Part of a small language model's weights.
Architecture: RMSNorm before each block, rotary positions, no biases in attention or MLP, untied embeddings.
MLP neurons of a small language model. Each row is named by its layer, matrix (gate and up: input weights; down: output weights) and neuron, and shows model dimensions 144-335. Each number is 500 + 50 x the weight over its row's rms, rounded and kept within 0 to 999. Numbers have three digits each. A neuron's up and down rows have the sign that makes its largest values positive.
After each neuron's rows, "fires in" lists the words (lower case) most often at its 100 highest values on Wikipedia text that the model never trained on.

L8.gate425:482520497432524574473503469560545480542505403485551567489531480575490563546560583419480525538438543567493519514410515447493404477592416567429502630473396486415464420533515463552418529481539414494461475589598417516419509514511601541520414512503546476486532495428529542480440533557498470448578541510448489508534458526464488510500452510438537544571384496490508500499578463453571506504496513415540597397491545588450464476431469548478597495535511555478454432590505506686445532620491468572476359418497488436428513486442544541469486535493499499482525438513461597486518409517465561584
L8.up425:533496454454506603482534518512501490444519409535560474502463505543494570535515445476654514462515577483541570486554432532555450458589555558607480566442536448435472511403471543455458472429462443435439550485454503581462449633419459505540518517532514591485535481408497507481425541523498503571388533433544438408436401521500483552518564580435550558541456472433488506504384512528472433501549442404545406497431516547530498467497581488608538576445482456497519519596527395454550519513550491574415535443481557460475559539584444475500413480536533498475488413520618553588449486473486537502
L8.down425:491531480465489541528477447549432497578413527514441527474500556492453457533568451516454479508515485564493454519440522543559485439447487431470527513507580457496473550519598466463512444489406517522485505515510520481466625455509494477562478567547522520467476516560522479506489472484584563500553461537505482475508489491500444474453552446480487455510493253532510527515556559483478515472493477548541393578586477540470544467443501452571516613427601477470483451468458500663406569446464497399475555533578559482452498540501425445530503464520534544425508577505437507521550574582455559473
fires in: "of", "first", "following", "no"

L10.gate1002:508494503499501515436500540551484430459529557528459489528436497473593484546514545469501499503459662561570481506522598411514524592536464531517446519496442394509545475555538433515622480508440479463444527487569491487528433535433510517563515481438522513460566441452504448582427580522493561476528535521505516557513471484423437462447511472428529482489484540511451582530516470428482514556582465530474496502593484502506529571511477561507477524579587440507496379548480524491529419573530490487466475520486549436526477513468440485543446463504402483537450438495539516492452544552438552498
L10.up1002:463510552510426468416553516557497452471552435487509529427544519545507431444535459484425474482551474422459497508513510600445592520484521508427525483438394465475517499395521498596361527502578482480560617472500447514451487498463530526469490380403579480515533444446519453530481480546590425645546484518455450454480472525473491531420522573509465576448481468486472521480531402524480530601480540482489530536485499499516575499504521525532536516515546553490502480587491593467550436406511486491514528465401475458527488526454559597461537432450503411530486535485602554458497512493506458477
L10.down1002:579512464424454525525489471550536442466564519529554383402462562499495513494601494477453499554554390518518506454530494440564545552519416526493484431414569504510442481552504500510521581623526518479577519535578414423399487568544514549492517529489525514547455510512617509430491513558445510479489484457497469482550496485420542502544556526575568489472509523545502488426554638538426500450409505588567520451508455558546493566453492569569479485488474548436450498597542553368482471482482509475439447492465431603418514468529489495483501425559496474489537530562551517494459450486441516573
fires in: "a", "one"

L8.gate798:481481610534529491500579511541471526553547502539546481497484498584608510458519620523514461651421576558574408542399589519501505398468462461451590649538469510457467473479498579509497539432506501470437528579492543382522493514571609471565493393496415504529537490480468579456455485483535483432551513418484540582565496482522514475498460485558467428520535526529430507541549501407484514508478436560443613478497527503497537448553475566462458498457508470543554443492565499494635557497513537552511529386491480518373436504554458574532463584576494453457524480551397504460622552519511570579
L8.up798:509465544473486508585499454472574602542370436488450399499591396538468471538519487533415467456557634569565447489511558529474547503504563479428468440477478531449558575539534533488512519601444545430482444503476533630401414519488506489500548449566466503453436560633455535566557521565454499531445506520536543517576482510472462490530509560435616481489546510514564433483467415475514494415495477455539528477420461603507529567472539404425457464485465533521593510514477495533448421515517493509483510448542490522406456526551518484453483478495578443560564618520452480566544466491529482529
L8.down798:390444442481462542464479482439525358448483553518527481466567442526560513500484541525516593541472491447442505500481542508462501574461472493486426482519509497490551552530500502480503441520456507546529510495520495577510453487566446495522495484485458514467524477446439486500449544548563465567429435509401572456493378543499457385484554405513540450516530524438521395537440500464526547487449491532613443478424419474564462518519523530488532484507486524465458545501374483560456476484494511557462553501403513484518550535464377438537413550438428541502435559501516461459570446451545538523
fires in: "by", "to", "they", "that", "he"

L5.gate930:484457422487507517420482550604568428522503633549446568547520511476531474539530481507495485518455499566601536416530505536545480498553563512529447603504421457528511480498604517529566504469579454431446581515536527504434507463576401551483601451480532502477514544410427473520468465456470518452497518507517536467541436426540498354466477485492529609465547475442421485603463440531496394539451556524479524481508519477512498535432586528468536507499510389581559529419571565460601497504418497563556542581555546522489535507489486496576393478472473593584504510473483507520461454484578506529
L5.up930:431535519486538475502518507459572382430560425544553466537431543495378557411560457626530558426486502458479490611496486427456483454509532483543477498470515567480567450499437490482466565501408506501453541586447426569426459438598495449549522555467455570467568483472509480470621444580517539512587511560517453405472546493450576502481463554531467537501471498510540522554539464558573427445512554515534475551500474503411520513508519503565543500508421517523467523485554560463464574445521496521466554564515515513538505546448479517528546487489530525578581550449492507478449433576492610524
L5.down930:489487540412481491461526581564519505600495493526460492466513443494529451469451520449487446559411464563503498356512456550428517541550485494579472481555455512535515497396491501473575416541493552499480365489507547556471511462521493454548479432580426469561508520416438504516501528495500514467506509391511385480515474483464405476405447495460598483644490530491422470459536460514484550551489515446442501479512480474512567546504452400497524516506490609332506459556430475457463424487528504600529490451583501560432513460455496514474495633469507477476539444559463474464534511424510558477
fires in: "a", "conners", "of"

L9.gate228:544456460444602511439514477470559454483481403492453479507451533509540525491504508487551467455492537474478443425494597557477447571446520505507555566555436516562526506403467598502482561526540497556462570476496399463511526498410563465448517523505525469476464535557446413564530476406506372395493486494463560472476587476503519602473562478477473474444489543537535563511466595549494541511417443410466441526449501480541521456505520557592500575436379471420514520507498456476464496562552495546572479490525462480473485507526506600528600481462516543507450516504505487476477480555582529518
L9.up228:517513545476529484491549470520461572453554521462523438503541544530503551464495501446472529508571554572527462471507522446528594527458522584542428495528527493554550595466419530503444591443428464583440479508525478571440503385447567404512543537497527463571604475475475460463498615454560488459621506550467446502544508506472526587484513556556468684471402536526556512473432493465536530478482564529534453435488459499505448526544600610475547491520495423471533544439519448513389511500471489499529468486453501489432529417445426488475525512501567494516529463457500468472362492503552499442
L9.down228:564488353434540484424488448522534465434523430492464589576447522451440517620588489502501524492459520470520554522448544526470484516529530488499468482533421544416496488479577510511477505425511502474529471509481576485546440512546566528563481511374515537451522548503431474514539462512582556450433495496414562485452565497509518611544445478478524430462576548537529521495524473523545625475513403476539468566516395496522402438544374432469526514499450530523451528393490521570541421566555504497505512578473451454491447545598525528586497455480454474395497601426575493487527527492530521469
fires in: "from", "in", "opened"

L5.gate877:495431601478483470514491504427464556520522437450508425570501504560507534453504558527519491549503571451474393524546561522545537484382435479409552498563449452438512571563479555456502441614480481542482464463512495474580571533441585446543442511544537446554509570497505533424503493441436530475586460487410552575426504427552474438542529473565428377521505483426494538496519506502544534491448423475442482462515484409429515470472547490581527474551510449491467518564475516523369575517463405544568520498516549557456601530519543589508396496393472461501530497590517465512487521494512485587
L5.up877:457458547514538535494522442530557435524590611464473541488597494499541474490366523444480467521413538554509506387533504508501520408539450472502537457457419479509497443594519438508532522533529517495508480589447547534530515550501537498535562563538498494488576503397478434441469484475457531476447601529508469485482460492433487541484418443541475489469474498608555423541446618484501425456540476483526563545457540535466544524496456441440511470483565510408562550528544435497491448458405533506448398536498495483395489541480516467544451544537489439490553472525499428418467485491497510453
L5.down877:483498519549506606374518551470528442439525443515495522456609396488505486457495433405387520483453446512491478462501484472484499652579511565543480495534502422544513417502531462521477551600510525512513483501486486459494462398483524501472653584567510477444462450508482572517496552553417492489434515440605548451529506449432452562403561451466517563458518567505487494468473505462492534539526577469421523473500532483613482394618455557488530493517467536464531523566441528655502438476481523489505478442469498511483489486506483407530532468559475487521431471534491505498596517567576569485
fires in: "from", "by", "to", "with"

L8.gate644:523498621456510616492535531509556568497503568410507567504483442511459488568450481452525548511477590406445469585467511518575404504535520473524438467502506558428520572493560493549490498451447435526534491508544506477376442450499554474471516422602439473437464495550553461524480596510512479486472516540553463568452465505545499525499478484421531431549460505560552529524443542527498495504443499477599522436531470488543606369509421555448596526425461482509467543516481575554444529556472452487463519507493476479479449526474567523472531587426456533423538473515471513545454488520474496503
L8.up644:499477511439494544479447571475507519522499479492447559434491522555456530513405466431536547512465594575457560497565441470643469509545475515465409538443524583524554554597549493498515509482495466497485414557462487543518434445549409473652614499516498518473541551523643481555476406521444467407532426496598445436473552526549524530527513447538555479497536480478460528468547469580528453523527457412470524491514537453460505596468517459506519521507539491485525491418428364488527489485490582570482505473526563462425499530457517491469555560505461429592544491548490520535555461534539606510
L8.down644:440507491455493482500535492572502496553476493481467510515520569563524470441417476584512474503492433466442537499483505496474484485518471489556562496467480462454551435508562492420553398476476487531494487411557507454462555526514508419523462574552394488520439499480450540500435553566515506464521444500534527474538428497482500549568557535589539491464492482519555424431501501519470503450504493533509498613483507488536477474517451473550492481460499416530516432523466444463538464510516578464531540455522455527502407595528487483512487493587550570496636536472426456526508434502458470477
fires in: "of", "by"

L8.gate41:465481477563574543437511439414533483483497509506571520445508511559471628523535497507559541514516473524521518559452504521574421476574506457506499562500446527521502535570450494557501480503456479511455511486513476544397538483483545514540492557425535580554492505542430526533559537635493468469586506456537526523570481566579507475457510512517477499499425448501451567471541509523487452565462537500476479518486482419501463455535435593497499513440569551528484427527486436540522556569528554575469444604426570378553486530496510547514469535595467508559488430452441546577495506420495520578
L8.up41:491433501516569462474471564590478535501537457455539547448533459516582585550503509470435496500533432465483569491561575456533422472425518526605532517499548446526543511543552429524511486410559467452572548518591423514490543579547422555448498530477467487502491569523527567579517496558550493583503573550425493549470470457536505450500477510564555483537495556429594549548447550457510539436541517354564599458492523493587502484504457488568581372443532529453486444486470488476575474554543518500488540448407553563541477419384575544511490498463474451475591501437445535516485434453445465587
L8.down41:516484490504446506531528426526472589515466447544449478515516448556508521420542526484501449392490507451581419571564464520490488500521455488434567531514380524560477571534515518600549520599515443487476529480557531463440459564471465465592509486490521504483621516475548426467479547465424496546544518437470469452499505589527421513498472487490429509505531543503531554449485472518504472475520553543446463583495544466439523571502507582462449454574491481492509420565446604532492463443514611464500495521543530541586511482561458459514503463490554599494428526531522586493535496441448574543
fires in: "a", "by", "for"

L10.gate774:537550513461474532444555510477476507506498514447510540436493616543565488500580521437459476594470496497533445618549431496499562584501410488505474551522485431494462507441470549610573501494405439494506547507596491484521445432402431441543480453497466478422549541448473433482624487523484402435466528401506529451552458521497474496424533517625470577442517510488494621492485469514519603485447434562501497457519512433494415498420550497528396563465515473510462541535509524473484406569479519519566471418412416547544575470520521540456509454443455477590492497434492470541551562423442443421
L10.up774:533459474471448498592500494515586428535479515523597452491524452486511535464427536563475446500523564466548505568533565455487532488473488602468413509435422457567386481482516515536487565616590483450483501442579400475521537540570589467521514568556523529578366576479470541427510425558531488492470438510470542471501481517435474514574480470465459471551389478419470560490546491505427499496482563514507420506450457544404496503456439538475448499484507458544580442452559510502529519509398570542524426498495504448556497483627516562675500482515389579470583519462429451520559495500452426540
L10.down774:514528468506545495569563492481467518490576458552553572537524565500612603533475590559365512557486333526444527517537504548427571527485469554492525423442469475536559481537505518536569422555438428378530515474525495411473453523534506376561472453415517461498564530507511488563579482558469478474524492427504456498475489579469451488466553441544573526495540534533483535512528458405543459522513479551554495495526477473530443494426520422535450434444489474499494460624583553373397564432518448584491475566497545438530550507484603354511542496476530574434490556568521479501533516437484506535
fires in: "i", "you", "ll", "they", "a", "we"

L3.gate696:491546488523496599497487423534561524589461401465467538529442493524550567522557482485523490503454514432533450532467571516412484549490478451485443540577495486445517511499524471511491565535465489504447556512531502435480461463455501521471454472515517496519532564526444459416526489408529452502541537489452553486387515461408527503482507504546407535501414584497474418418500531555501539513484507411452497576554426483561556622541576538573528641484473463556460469434495469576467502509575482573565531449610438576395453532472439529463556562500436509487511541513467462481545510560431469471
L3.up696:457438518564455484530532542505484451523518502528449545453527466479589561479521449471490533520543522546525573532546485475518494450492463575555543496511593614466461494410520612477526478539472466516501542520476516433393573553506383552507479495446598533537453511519403527575470546518419435581572495598563484469534533528543510560508571479461430412458481514502543520456528562553535482507528599463423530475542528484408452602495470482405540418540464498531415446501508434489553526488416508536522547483468505563577515432538505418479485498549483480541463435542471609644534488541543531531
L3.down696:540445375492543531425523517524465527540447547519472527539595536478504472457562462435481485469423564467543481459579483350493505417530564574422535515486494547499441541579481572555486532476499439524515475519511569589473535536539512512482495501509548535507589386520545551523526505481462510411581466533510498504391427515517553524390519467514512551574472561496557510507537484534490512443472480466409535476577411576542465444479477536486403505549513541461582424486564493391520474517506549530514524544568517615575482517528569455428500400575448559429425497451421496509447491569481450453
fires in: "in", "c"